config = dict(
    num_key_value_heads=4,
    head_dim=64,
    norm='layernorm',
    parallel_block=True,
)
MLP neurons of a small language model. Each row is named by its layer, matrix (down: output weights) and neuron, and shows model dimensions 0-127. Each number is 500 + 50 x the weight over its row's rms, rounded and kept within 0 to 999. Numbers have three digits each.
After each neuron's rows, "fires before" lists the tokens most often just after its 100 highest values on Wikipedia text that the model never trained on. A number after a token or word is its count.

L5.down2080:504505416509520497477438387490522488457424658526485410489564496533489368367462423480480465605498462517572534369532646497445478477549548565485483496503545515473576529453509504549546609487514462468528495561478533479500451490492491555454507529510530464517573512496586436484521496587474437492486450473522506690531463535524469479503526451430511490491447561546455519464504448440434482518529
fires before: "-" 29, "|" 12, "Best" 5, " first" 4

L5.down2283:509624551639556493495532485467581519415466441456452437501405543511466503519511549554515367490488442502517470533484441560477467580511520549543556498558553511494383533539520573520614458535537530464587508480411484493460494607554518464457448531442541572550515572491511535443455504474583473443539469493514521453404560370503453486504404423546496533458417565545633479491515469521551406563531
fires before: ")" 25, "." 20, " (" 14, " o" 6, "×" 5

L5.down1424:442473549584544520543608564562503510532456489511475478556590460595484450532576460499504585539510564542518550452523520503608540520463534547523400558515449477499506510517495500457505398622477422473488610411599523538468556451430552382437527537503435428531571582463419558481464568524495499580483545578512518476440537471493521543485507561497465490523501500449489464527526507525496462456493
fires before: "=" 50, "\n\n" 14, " as" 7

L5.down1970:482404478523466522463548584515529480454467569492555497497542428504512495582478467441543473502526505488480471516591534448439464555443464457494508512451495467639434449473426492529499521619535499583482533409446506471487489538582517445507486361440557444418512454546465417572507557472546444517485499588536466502497453490527541502436469517404501489566461452459497553468583424545509508519515
fires before: "\n" 44, " |" 4, " —" 4, " B" 4

L5.down1176:495409551465493487450473518502501537566463287520498498449492456479510547523447525513479551467473491519494440648529513512516452440564519473502479531555540480534525531482425502446519504563541508464547518510519552441497426455539480475466449493485486412454529520499483539538494549485523471540552535474504447371464610478526436594438563552601471515421520377534536453499482519545515501427473
fires before: " |" 56, "." 20

L5.down838:465521490576469452428494541463535530438522492483556484531543513436420452523575452509495439537538574590410484486436561484556610504482404403561485455510497492478538609522460499432529549512437565503374569578535435469412501479470552477475497514508531512477436506452523526456546518537533444545562428503441524419574486488504465528556553409461550464501511504486418471496444532504368482565600
fires before: " |" 23, "  " 22, " hold" 6, " Candidate" 6, "," 4, "|" 4

L5.down296:530549558450549416509504428471492492464500757511510569493457536515491497420473490500542499580473460480652572294479513441457537512552504541457444523541500551561525446458512535494459515535516519518463477531449402515505510461520507490470509517511540587570507503574497485487471446556504396504413469521527556613520472493451533452529525483419539523621498587512420502590552459474543418475553
fires before: "\n\n" 15, "=" 14, "|" 8, " The" 7, " He" 5, "\"" 4

L5.down1872:530581597504501441568498527601540472534410572553425472492530547550477508563473540410482497450511451453514499506437508421501512427539429494513493483518467407513537484445502516466452502493434546580485534428441459491539489547525484492471550527539523452495522495483483517529486477506514460462534463507496443535504557499471508467509553543436436474520501551552473509540435444508502414506511
fires before: "=" 58, "," 8, "." 6

L5.down1600:461498542563565444512478545563504476479402489507434566503467463522562494545518482579546536491433489505482465541462487567455412498481485435525502501566528509507483478434469465449452535566520414570515551442450590423496527495553518529549572466543531477490514496531461473429460547511570487462425544471610570545555549546492521557531449542486557421433459529491511547448563567498508422499466
fires before: " |" 48, "." 6, " ft" 5, "7" 4, "0" 4

L5.down2081:466568521556538546508455483530534553536499495405405560492533384500517552489518567383513513533456457519516453461471515511563498515623533444539527523574536540507503543445387495529475513567451442449543434384556462453526451444461425442516422474545528513450607462506460461422539499483597483478563383598503514465499529551515575530502509605449562488481489510565497462589469438456537492477473
fires before: " |" 50, ";" 28

L5.down2201:465528576574467483509414571453375547529438511539496449477556455429633473569532578474434362497482502478523483550500544552505560588551403469524492505447542530605560522458494429546503528471450586530499472527609468439495563455475479536506393418463542491470496458520456426415516411460437623514494551568606504529430507470463494463553480498607473531463471551401517533484604513391543578512530
fires before: " |" 37, "–" 8, ";" 6

L5.down116:524541504424467613538367498498469502482475440416578440514468538450553510503442583533488514373460482462497474389546506426304454450322501542475450557477572499520500546463534474502480506555430505559508453474448507482481472482570489430492409544419608500484487481578520502493446491493548527480535427495540483486506486431513500449417520506526470441538460540494496509550430456515543510519470
fires before: "-" 70, "\n" 12, "|" 5, " |" 4

L5.down253:560600556565507368513425535529513542500551480445483537521588469500518574523491553491510499446502582537534556520540548497515424560481431489459522410544491499470527439448476474537536590558431424526476522518523455560462572515581401587538430486515445547480543496555391457478546555553513515485639619395504473410513416582512440494462457517511469560543593437510563576604461460520470390535543
fires before: "." 24, "," 22, " and" 7, "ing" 4

L5.down1849:497467439411597459407457522452477591550502434511554497470533462484543451457474448497480537547515546513541633612475569538536522555606423501362516528518481533466467454494550469525456522424509507396506601389497504489531460495396468408512453456534502586496529475418533507508482504491557467541468376489380555471485523583626493562495513521563437522420540469507509416528477376560514511458543
fires before: "|" 43, "h" 7, "-" 4

L5.down1828:482512507571486573469476518482534413529523539544534583508485426455441437529526530461543545589593541511489463438532470432430447589431499500494499550565427435556575514500473505434545441496540407549468578582439539428488547524641489467502540624511455489530577509533599409449546512575460506555458470443469568467427452419505559432514517445473464471445494617572442539443447494599409493410473
fires before: " %" 16, " States" 13, "\n" 11, " ±" 8, " |" 8, " Votes" 5

L5.down482:500454435483500556477435464460538543555431482380618568518466471426488531538518598498569490475431488483498510468473568505551495533534558558435422552527554548485483532549529497545539523603475470525533532377475380454464532528552509522592478465483490452460491606468490483410444435532453504499487529404577434543413508507516426473479469518530416582474409453540574550510491466456473558569487
fires before: " |" 27, "." 26, "|" 14, "  " 10

L5.down1628:438496564536491545460468495541522504492524506414496515527542492539562555464496529481493512366410501509555472508434565496549613463608472475591455474418470503480477559476439464539677415582527511476593500537460538501470464558439447474457462388511507573463448575480473465389477440577521461603478539455509514524511544451424403509445515516491493548459490519554567446569503571388507439521556
fires before: "." 34, " |" 18, "–" 17

L5.down889:470480525540506488575434500413608506464497589527506510547556537534564611459440559558568492434538541490527488496483558574588437393499446559587476433535554474444434452445500481565542498452564439479585501520441534516571581539512461468440487570419514532474526461598500548481430528431465445471579464496513564449539533506488446569614436479522576504520512462501478514481442400537504485547475
fires before: "," 59, "." 8

L5.down555:507487637515439422490446432454504490467593419478506597447510442514492613535500482559453560462570467423578418534432546378464504465512527509469458479473419566538496439496501345479516533497432499446544485481401517485515563494508463532514563517445529455477548654493516493489543577586506503523581506509469461481557418557520464540514361410595561571423447481478530466586437526413433459561578
fires before: " |" 27, "\n" 10, ":" 9, "\n " 6, "\n\n" 5, "stan" 5

L5.down51:522523572591491503393526499514443447488514443440492537486547518474454541522500615457608585524502509477475527466494440526485552465399480487493480491393506481459566412506532485472520675472408527434555547547521521483478586450453443520527522518525503537517483585472519502526625487584558460562536448440521513490489541463479545479472555514591435470565552488540431484508512487518444503480531
fires before: " |" 32, ")" 10, " the" 5, "ed" 4, "  " 4, "%" 4

L5.down379:471465508557559462472540581534573528543453509459455504528534494402448386479433529563551547530420525528462431561444522499487513520498468536639450451615501471563491425346600494422482578538456505446529527509526449517543519528489582421596559571498485575490475509449480446458561445558447431482493522508542487598510508552542534507436435617490447443529603480510571534475500478536501507497495
fires before: " |" 22, "'" 14, " /" 10, "," 9, ";" 6

L5.down1657:477433568439542539437470512489598483396599507523517517587487410465387513482466572584488524407357543522522462517422536469497423425601549541457489524443624407549499446560544539509514496446509435543465474484458518483507524432551497521456501435566430491529433464479573454404468437463528537537515592566541442487526596535566471548532530536501486566485503528472583535445562498684618520506534
fires before: ":" 24, ")" 18, " |" 12, "\n" 11, "," 6, "\n\n" 6

L5.down45:452483502508403546538393464379535501470527444534469463503531518467543506492556544522496445487475457322460581493502521464443355472461435541533565491455492442566409513384428472523545561484511503477523572462449481462530519500531527549435536534482551501544550584480426584511555465494494521490462376517478517476490388607455619407495516509515535408566466466570572513450554548522559580540529
fires before: "." 19, "," 17, " and" 7, "\n\n" 5, " City" 4

L5.down994:445522614547396441429482490493520539460506512536501391516540469528555519440518468436547562575542468506473466447540500479464401493467518535521524496524566496489579477516491451455379433571586558502529571535522548453512591539419489539508481508438463598569507437487575502516530497470476550623496438466569549399580507413472453470392531462523487471513469587494410523534412494424501418526517
fires before: "|" 54

L5.down350:525503472520457498501442437423465439521482421516484469535456446603530491519469501456429470561502520503483518491542400530421522532543494506450462469415499554468573487417504568573470585604445516461522545536535504442462494574435569518431617468529500564520529419471446517572562515548487550466412484490480500447529409544444496458374614471521556580424428446414556552427545528441447455455496
fires before: " |" 38, "." 23

L5.down1569:541457501498477513469511471598596509467461493443453533517543418405433444441456520529532511477551507485512473459586515460480450480560540467482542503433532515453560481556549468505569528559427565494535459437375454448539476473480518486574474527466531505441469484495531536524506400486476477456526510551544505458472410513389536548520515488513502469507505483531508454507455461491478537612478
fires before: " |" 33, "." 11, "%" 8, " the" 5, " (" 5, "0" 4

L5.down267:464477434480557512509448462441419512514435465430472517484408445653456497563455459467522499516519525442520488562442397495469464489461563514544464495514535477606477499468495531454579557482510457493450525444553508557467452515413544567446471546570489392565513480614456511530504493510482460524412422556478435526453520517367440413475561453482535402523523464576557445495557405570526530431546
fires before: "\n" 50, "\n\n" 20

L5.down28:418465475475479445484479569442456461468562664516466480446493446416511517453459464533539534585524495464532461376423458518531511495574440553486406549554534558434436493541497488577480463508528494481486524526472568497506539511493434528527439565558531535536494499550540487539438562451586446535482492501507547552442502503590469522494528469441524506519493495484474498460485389488533409486528
fires before: "=" 48, " the" 7, " to" 4

L5.down182:540465440469569541547403511496526412582616483452553437437489478439527425570451457579403485493497506486542512475562559473467415526459476471451572611498474511477516395407632478570507485563537439486524555517533467505462512473477514513460531514615454536518458483576452496521491416498484389439423486474496525591425485607554489445397550506483467480475530507427467525542511520512486510554530
fires before: "-" 32, "|" 20, "," 4

L5.down2109:444475433614432547481442551468466509545569434431455569608462576522477513473452475481412461538671537528552562486520513455491474530505506573509500570438365487596428518502545477537460485523479474569489400464502526442521401434604527530526479519429632588545602494492411600532566426538489441436449512468503433503505388514498500538506485525481514471483439440455466526538483487488541443457490
fires before: " |" 22, "s" 14, " over" 5, " in" 5, "." 4, "'" 4

L5.down1188:528521490514467419481397485488438560501435544512469576460500436550579534542464491499395489528419429525448492446490532505510413494475497488480433537485504557500529507542476570470504531486486502497512432448473533422451520498481520476539452503459443494510528506485510568538538495487547501485444539467579463448540544555505510514454544450430614632645568452416552520562570452462495482542618
fires before: "." 21, "," 16, " and" 8, " in" 6

L5.down134:438437506540455496561504457502470569515497527567356508576546497610482431486479388463480505434498404445506487523460563467505492583454465567485515520400589534480561470528560532501424541445542538534543351545494596486573437506461478586451548548560470553535492524552530487559576526582553508570425499515448454419503521574497433564514550528469428514480499450434438535494511524449395557510606
fires before: " |" 24, ":" 15, "W" 5, "ort" 4, "  " 4

L5.down1603:542579583441530513454450508557502502420516404521469432560442463439434448453599347514447514502499507498508466463488503611478515581518489484547471499485507522385528534439558523575443488455537492591614432461533449490519561507536460562598460480491470550522508484535507476548428482519555447583401511491507459435560390486575474449494494455583448495471494469497535535523493472409463456473442
fires before: "-" 88, "\n" 7

L5.down1844:442442579492478473473478398388521525511406748519499464491466546559493358423554547570550488512516461554538521324539453538517473494552465464511522542491467471438509503450527516572504546488531531497478484441550525608518554519449499520479465586613463466490575463543496532449489539447516483465477433505509605651511503488504420442499493434327441512633512537511527502487472571484494528474537
fires before: "=" 84

L5.down1400:583502430490491391475445420513534503487557525521509583579513497421507516495462393485513509522471556396551447482428465459531469561564369535490496565515427492493550544482494455504484500543491536488516523504572503463537453564486548404455578547529479380395526490509515455426504553544520422500559512568613520600526495459458595552419569519454492527482568501490569428445540419546449513499515
fires before: " |" 39, ";" 25, " m" 5

L5.down2069:468543418510491565478494544527541522464496443449485533499518471532468397533474548620537513546480475541551653468466468424538550518418541562450553532488484506558512489601487554505470481440472411563401597503489487534511368486530495486527528491425591443551442527417486545444470466419455576476476527549451467468530447425551534460519542471511534526519438514466472534524529470460605530502573
fires before: "-" 56

L5.down1532:473551497521573494492501553470522452458456368507475451577532464512519471609437550437441396533496469499498576569579432506448536566478541589558511414542499523470493471540583528566575516601493556595505475487460535452522537527473414544553544424377432551521540566472441450486529610500527512590498458452486454513533538569488585515407525501592537503383521528503527474516449499567506503470392
fires before: " |" 37, "." 16, " the" 4

L5.down1275:484502531599489422448521484363484508491467753471514555447487601507437343395516544505595520460431522559497524336536504506518523495508393454479506477465477550520488507452513471544507550523549572520504464514493481524470542487468476460485493582504464553485443470499491500469490467515510544517547580411504488601532486476476474482479473465348477505601538498461468556555520568530481516518488
fires before: "=" 47, "-" 13, "|" 8, "\n\n" 6

L5.down2088:530473568491568489474560574537559510430571474525543601449478491501472505530542558491517470414468506504522457513530511440544436546421458391552571491427517405496614480528618518503459506506457484478474563463529537538475455509474509459474456520540573475448452515518480512499413475520537457460511553533479538462488543487526537489504528465500523441610476467413539466541466455577495502520527
fires before: "-" 65

L5.down1151:535535482517518435413543434448523457543492552507495510521483474463444471476488516543556471479487493472420506532484498467496381480569541564613458522535555528477534535499443542513448519453522595476585528572546385540579440430506527493507456495490586468544502441520477609522520638585538552489491461577454599467493477546549439539497505524450513558476465570509486513484457451446539516445558
fires before: "=" 98

L5.down1855:413501561507476468531498416362495486452467755442529419452515540462374359459520472507560495424484517532545539349558507517541515558452462473440475508465498495514515516514538473527507579395451533540492536521479499535481540398505514507517480583572513490452545505484546482464492541483514564461522511428529519666505491575532514385522406472349457518600562593485411464531470508528487493471570
fires before: "|" 35, "-" 22, "=" 5

L5.down619:474563439448579510467517539536477552491523439438577504586589475524498502541495451437527416517422566584599555500398544526478514475533594580441569507495580451485446474494466521520410460436458492534461509536599527500401420495539569514496478486441492544480506651457552531406480463526541553443453587605443495535477365571493489521430477564521506569474481472439507564551487442462525578583513
fires before: "-" 100

L5.down1574:497521432483462495455523507472418446469466537512468499486532516552453439498466581536504455529687428491567540540467447463588625515604464446568566536448425510423545522520484571479613513457501481534528504455429467508517520525446399480520444513471517599574515565510546487413460514492506541568545458453522506511478565565451453478537447377558507521437502490483376525487509486513533439490603
fires before: " |" 44, "|" 29, "eg" 4, ":" 4

L5.down1694:538452536519482570495513495512582456519585489506546518598568470456517524575401442498510492447468534575510485535514412440424521441550448437487516447499562589461527491505495494500541439485431577507567492578478328497593443435458613501363419517503431568511329459546575525534415472504558422559514529530491475525428525477457519486520430573498461528457507590524466527421614540523501585514500
fires before: " |" 26, "." 23, " as" 9, "-" 4

L5.down1260:487458498527536577541517496605522451535486496438556541473543408604525487576503498502537498382487465538557517579554502448546649531455422539448397522505474557512494509520428514486477504479548477539492470390564535537494448505568610555534406511424552498473569576480487452403461461481547376540501483493428528473447468483484451508566452477585492472554480435516435495513502433539470454511524
fires before: "\n" 28, " the" 11, "=" 10, "\n\n" 8

L5.down1535:457603467539548553503529512503447525537537477393456440492490480422568459519433483453548543537524558501407476451519448440470639404471537459545505522437453508511495486497524476544545489478546546494506512516502532553470556511632574495516511542483470465448538545447520560556488559487550526441480475541414541510478547460539551519442485578478520413468464479494554507424490455545619548532466
fires before: "s" 68, "t" 5, " |" 5

L5.down2228:526595457489515498398439509509495500589525575509503527538551493512459544462499467469499565446519497502538555486543525504603452509639442475444405527496415559489589473361486519425424389531487499533439534455496512485486559587592320589568531547511473485549525536481489511489445419501558529544592507488507518514519447472471573429561535591519504477459473449495501485495522499504483415490511
fires before: "," 22, "." 16, "–" 16, " and" 4

L5.down2070:559581504509529540502470471453490484491543427522558576470592435519449538479438518417433476472502605448445515563578519395556450465516548520524478506503469503565530542551506500506567549533538572583562552435428491511506525443527496459443519520437490544558389542515457528463428495553595552532541450509620437483515425490483441601530535469580429390431428546600424504556490482568513480491552
fires before: "–" 21, " |" 21, ":" 9, "." 7

L5.down731:462504493502552387541452441387470523463432762501484499425531523451459365383542508513550488422455483528464529373517477529478454577506487471502468542461472604547407533462501530478476576556455498515461457540545456551529480474510436449520525542509575520498449452492530546475505542508488545508506511424528551660534422526435502494441464376353507481626533537461482505478459518572490451536501
fires before: "-" 22, "|" 14, "=" 7, " He" 6, "\n\n" 6, " The" 6

L5.down1343:539551426562465480598466516423519483595460447595497452431439531471439430509459557547499461495411565485408513573529492440516363546565468481614445478435505462497414448433460451500506558513462438583458424515499449512467477553429492555432536535400580493681504472493483478459449534485525547471509503493471476448493534467483520529396537371511555529526533502448526539473462494462541540518605
fires before: "," 45, "." 18, " (" 4

L5.down1269:517514531441531465548415500522539486574410468548448590496600393530614442561515470502538413505504558393529506494513614527533521527439495510516457534485514572477613520496481522565566472527466466523498461488497504539536445556528473467541513538505513489463577447584541528484546547530506464557470494453530523551486460492442543512402575472431357413544551444560522463518518465594493422483510
fires before: "\n" 26, "=" 17, " ±" 7, " Notes" 6, "  " 5, " Set" 4

L5.down656:542437473584541445467511521566512457527466524476487494585581452523507523585489452401538449469471511465447505539600493464546444519472451514535469500525536589598464565428398530474597537503552513443488496459433442558493571443574545448494532440462540407507508505440501497506479501419492393557534543545475408508509463431526570438457607420528570518534408476492466502484535452499551519513427
fires before: "\n" 64, "\n\n" 5, "|" 5

L5.down877:450526527626439437484503525554458421496497479521433449467491474413449472624485571372566508517560531470464482460464473542554509509515535463485564522477474533565529495458465537562446481576506519445486440511518465457530488570421523452498465622578480396561472517480540471410488547475553541516501496494483554524560558447493493501524490454436527489452539572479521509518492580432484524509439
fires before: " |" 33, " April" 7, ":" 7, "." 4, " January" 4, " \"" 4

L5.down897:478541463443458545499469504552492514499525435413515495524523551533534552452483466472411491499444499471587482515599466515524500525675441494489514531492515499536564464565519510538455453511479507484578489442540519489487455498523473460557466417538517478487513500492429401451544477542559542444509494485518489500545426467451588467429540575609480465392493495489536531605545523551500558587512
fires before: "-" 33, "  " 19, "\n" 8

L5.down2010:500514522367534504451490450526516369550525497579565520518462395530577445369536476472531554533451520382487476526511435443524526533557533517471541474506549560510468555556521444493521421468507418527548395501467456464496469525451493506408485434511525576457528459541441497461581532518478528517355507505541444441529565412498420570483458496530545491500524473510517569508525539514466496465529
fires before: " |" 44, "–" 14, "," 8

L5.down2060:457447596501501420549505490470530506494416445602501535493556586462521551479656556504507470438437528460542520529516438533454550546480437505612478581505485517447530421509526498494452555544487470552548496495505517429529470466499515392493517478585440560481559503494348491477534525509450509495481483466490568595486366535461471514590468615525453412527543529529462458599452493469454425543508
fires before: " |" 23, " (" 15, "ș" 8, "  " 4

L5.down1958:531551479495462493496503596553468482560409460434515458504503507497464575526461499560502517483561490465559471605540470416419395527495453557530468523508522521515510550508504575491530467396499493480508557462448522483567504520504556595574414539479502497511543543463570569433441474456456457486390486563461558511406508477481538555492506459522496528554399472512434532454531451512555502503459
fires before: "." 21, "," 18, "\n\n" 8, " and" 6

L5.down2020:546520500532528521551515515485463546393497507445532518551411451487397518373641429493619468395584446485528457445460556457567470544445587496554562531499541473525543513490418431419537565546476594582521545529498484560497449464579509464548411503521512511579531564518526509456466453545497550463502479533524533639572471566555528472475523504458477473611545463522505441568519492545511515494485
fires before: " |" 47, " War" 6

L5.down2113:496484519560501462479496568471490472507458536497512499551583516482468469450519512404552460531562582451466460505469463470505497525522548466486495495536541462508549542491457504436532482504496500537457602419515426515512516490526504528506547487543458400539503381392451470516456513467474512526515475558476524546514493579511450501403589488494507391593447485559419495530563515395537517467504
fires before: " |" 34, "\n" 14, "=" 5, "%" 4

L5.down1169:543530579468463526458581421505550552443595497560526589446554483454547557495509436476434590490453471488515564480462473609582512518528626427506489459439413500580549615530596561557464433421482500479436411493430578464505464551466528441487547488441516410552502587514487410427488532561567478469451506523471552465444461540476359440555466549530452558501483535517493560516433610481449492487523
fires before: "-" 51, " |" 8, " (" 7, "." 5, " jump" 4

L5.down1676:416559562513487523435526420473459523462497484513496463534534604565544502433476446458512515435465497566558479515545463513432507584633501561491461517441577512516455525315465505553560443583522524537581488549421427569505532501522478474495411533447430537537561422498446460447526486510390525521379443562504544496480524481599535565485507461472465528392532474579522462436387484437446467600543
fires before: "=" 62, "," 4

L5.down1504:547526622513461537509473538449491567543473500458489562564468467444548573480459614558522610472510464556462508512575450555464436533512488458538503465503446582532448380415479541534491552511494372577469596449489605573516475465515448583382549421458515492553607464420537482402489344585514432476455512505572463438480451488485554533499490482536485537502524550462504512573488455489576432499517
fires before: " |" 47, "." 9, " place" 6, " medal" 5

L5.down1410:492491497540567572507546511474447541574502577499551608560576531516532614485500396506500470414430566402479494512517415489482507425511485451431507619387451505500553431449493527523476488434507479570456455435473450507475527453466485520586456442538447505499599455447532433508482502553486408578466523479434543479437500475496465561555598550431416506518478520520445511427540480463545538604425
fires before: ":" 30, " |" 27, "–" 11, " :" 7

L5.down206:526539506450455530516492366512613488468520542566467493571458428598400548491522523529455456442582510532510538425525534437546604471577498486563445474432518511468467450542477544453511438441504459538564502503496515484498500492463601372451489460513441503459593511558456526522495524623588598502522513392468478489440501451483577558509448499524391540503466491538542437505355499503494607552498
fires before: "s" 67, "d" 4

L5.down458:532598522490408621434440567490462496478543468426538515474493530553510558447529475539459515523510555560522511475502488520444571452542543499551492532523604489498575448581430489515542463510539515441464511539539466575524453481507533447542509456501562462491539539388550470480533520503544492499533517533435421423447524552513590561452557634453488540427498542562530464459545430492523528514530
fires before: "s" 53

L5.down493:505433527456531478483464512505544394517527738546479455449483560504482478401428497490571546464605506505541519361500457500460443486614474508504476519530530439469477512495532460478543535502410451548542473511461490469514565469518418482489529602516549424561473532498541508542551484479509464438480523554447493534550430506549483432554487484369549547528534639522364471469530528486496516538472
fires before: " the" 36, " a" 6, " his" 6, " it" 5, " her" 4

L5.down854:471517506463520445524482398439502505475445792517479486489538554496490398422515532514597492504507498467549534329509566462470475509587562510547496534524460543483468505477515429550510539445499499512490547509522435544515570436506493456531475569536516537498536460510462373450512476532473503489530463454482542718571481535499518384519464463336498445516521586530471515466518518489476489542530
fires before: "|" 31, "-" 15, "=" 14, "\n\n" 6

L5.down1041:477502552514440443482417549479540520508465481529512448542488492543572585520457422530556466427526489460458530445466532575443387501543551495435567507533521478500477461497526583516460435488534465449577545530506553471551597556569441456541417543577573632533528528522597498524435502361514485482515501564442588498469538498543430462413510445606498540513561555449490498470454502434486489486574
fires before: " |" 33, "." 24, ":" 9, " to" 9, "=" 7

L5.down2227:436556583515494525513529560513449500465520500433479596462389437471562567471515494563405533410522433349433461529527478552598481509572387501473470510530534476437453469394534530450480496496578459484463473509483520588504440543433472506417565488476517515510469418441486553513435510522502536478521540545569616562478547525448425490548456485525455510442496469431506468499503516521558446496563
fires before: "," 33, " |" 21, ";" 15, "." 5, " –" 4

L5.down2119:426508465491499543512461504403488576529454552501547440538521367499509499472490502394487513473452571482493537468591487466459502502580455535531457509452508554477542547470488506562590551478459509524549456553467539453484509481476504478561508395562530417514469485564591463493616508682470499450524537525566504469484524491449479464433562492515505629443428501535478516423402544552414508469515
fires before: " |" 36, "." 19, ":" 4, "w" 4

L5.down746:460457364524552450526448579481454433580463481440509528493574485602453496585502515493591535515528482482453489469630436505447569516472463415443515463485496542517509477491498472432438459472532444548477595423542455456500480449575487561453529490550600504336602477449481498528575545484588420511547534495537405614541452510503517505469533438547553481473498479392425459505542429464543547493471
fires before: "\n" 46, "\n\n" 5, "  " 4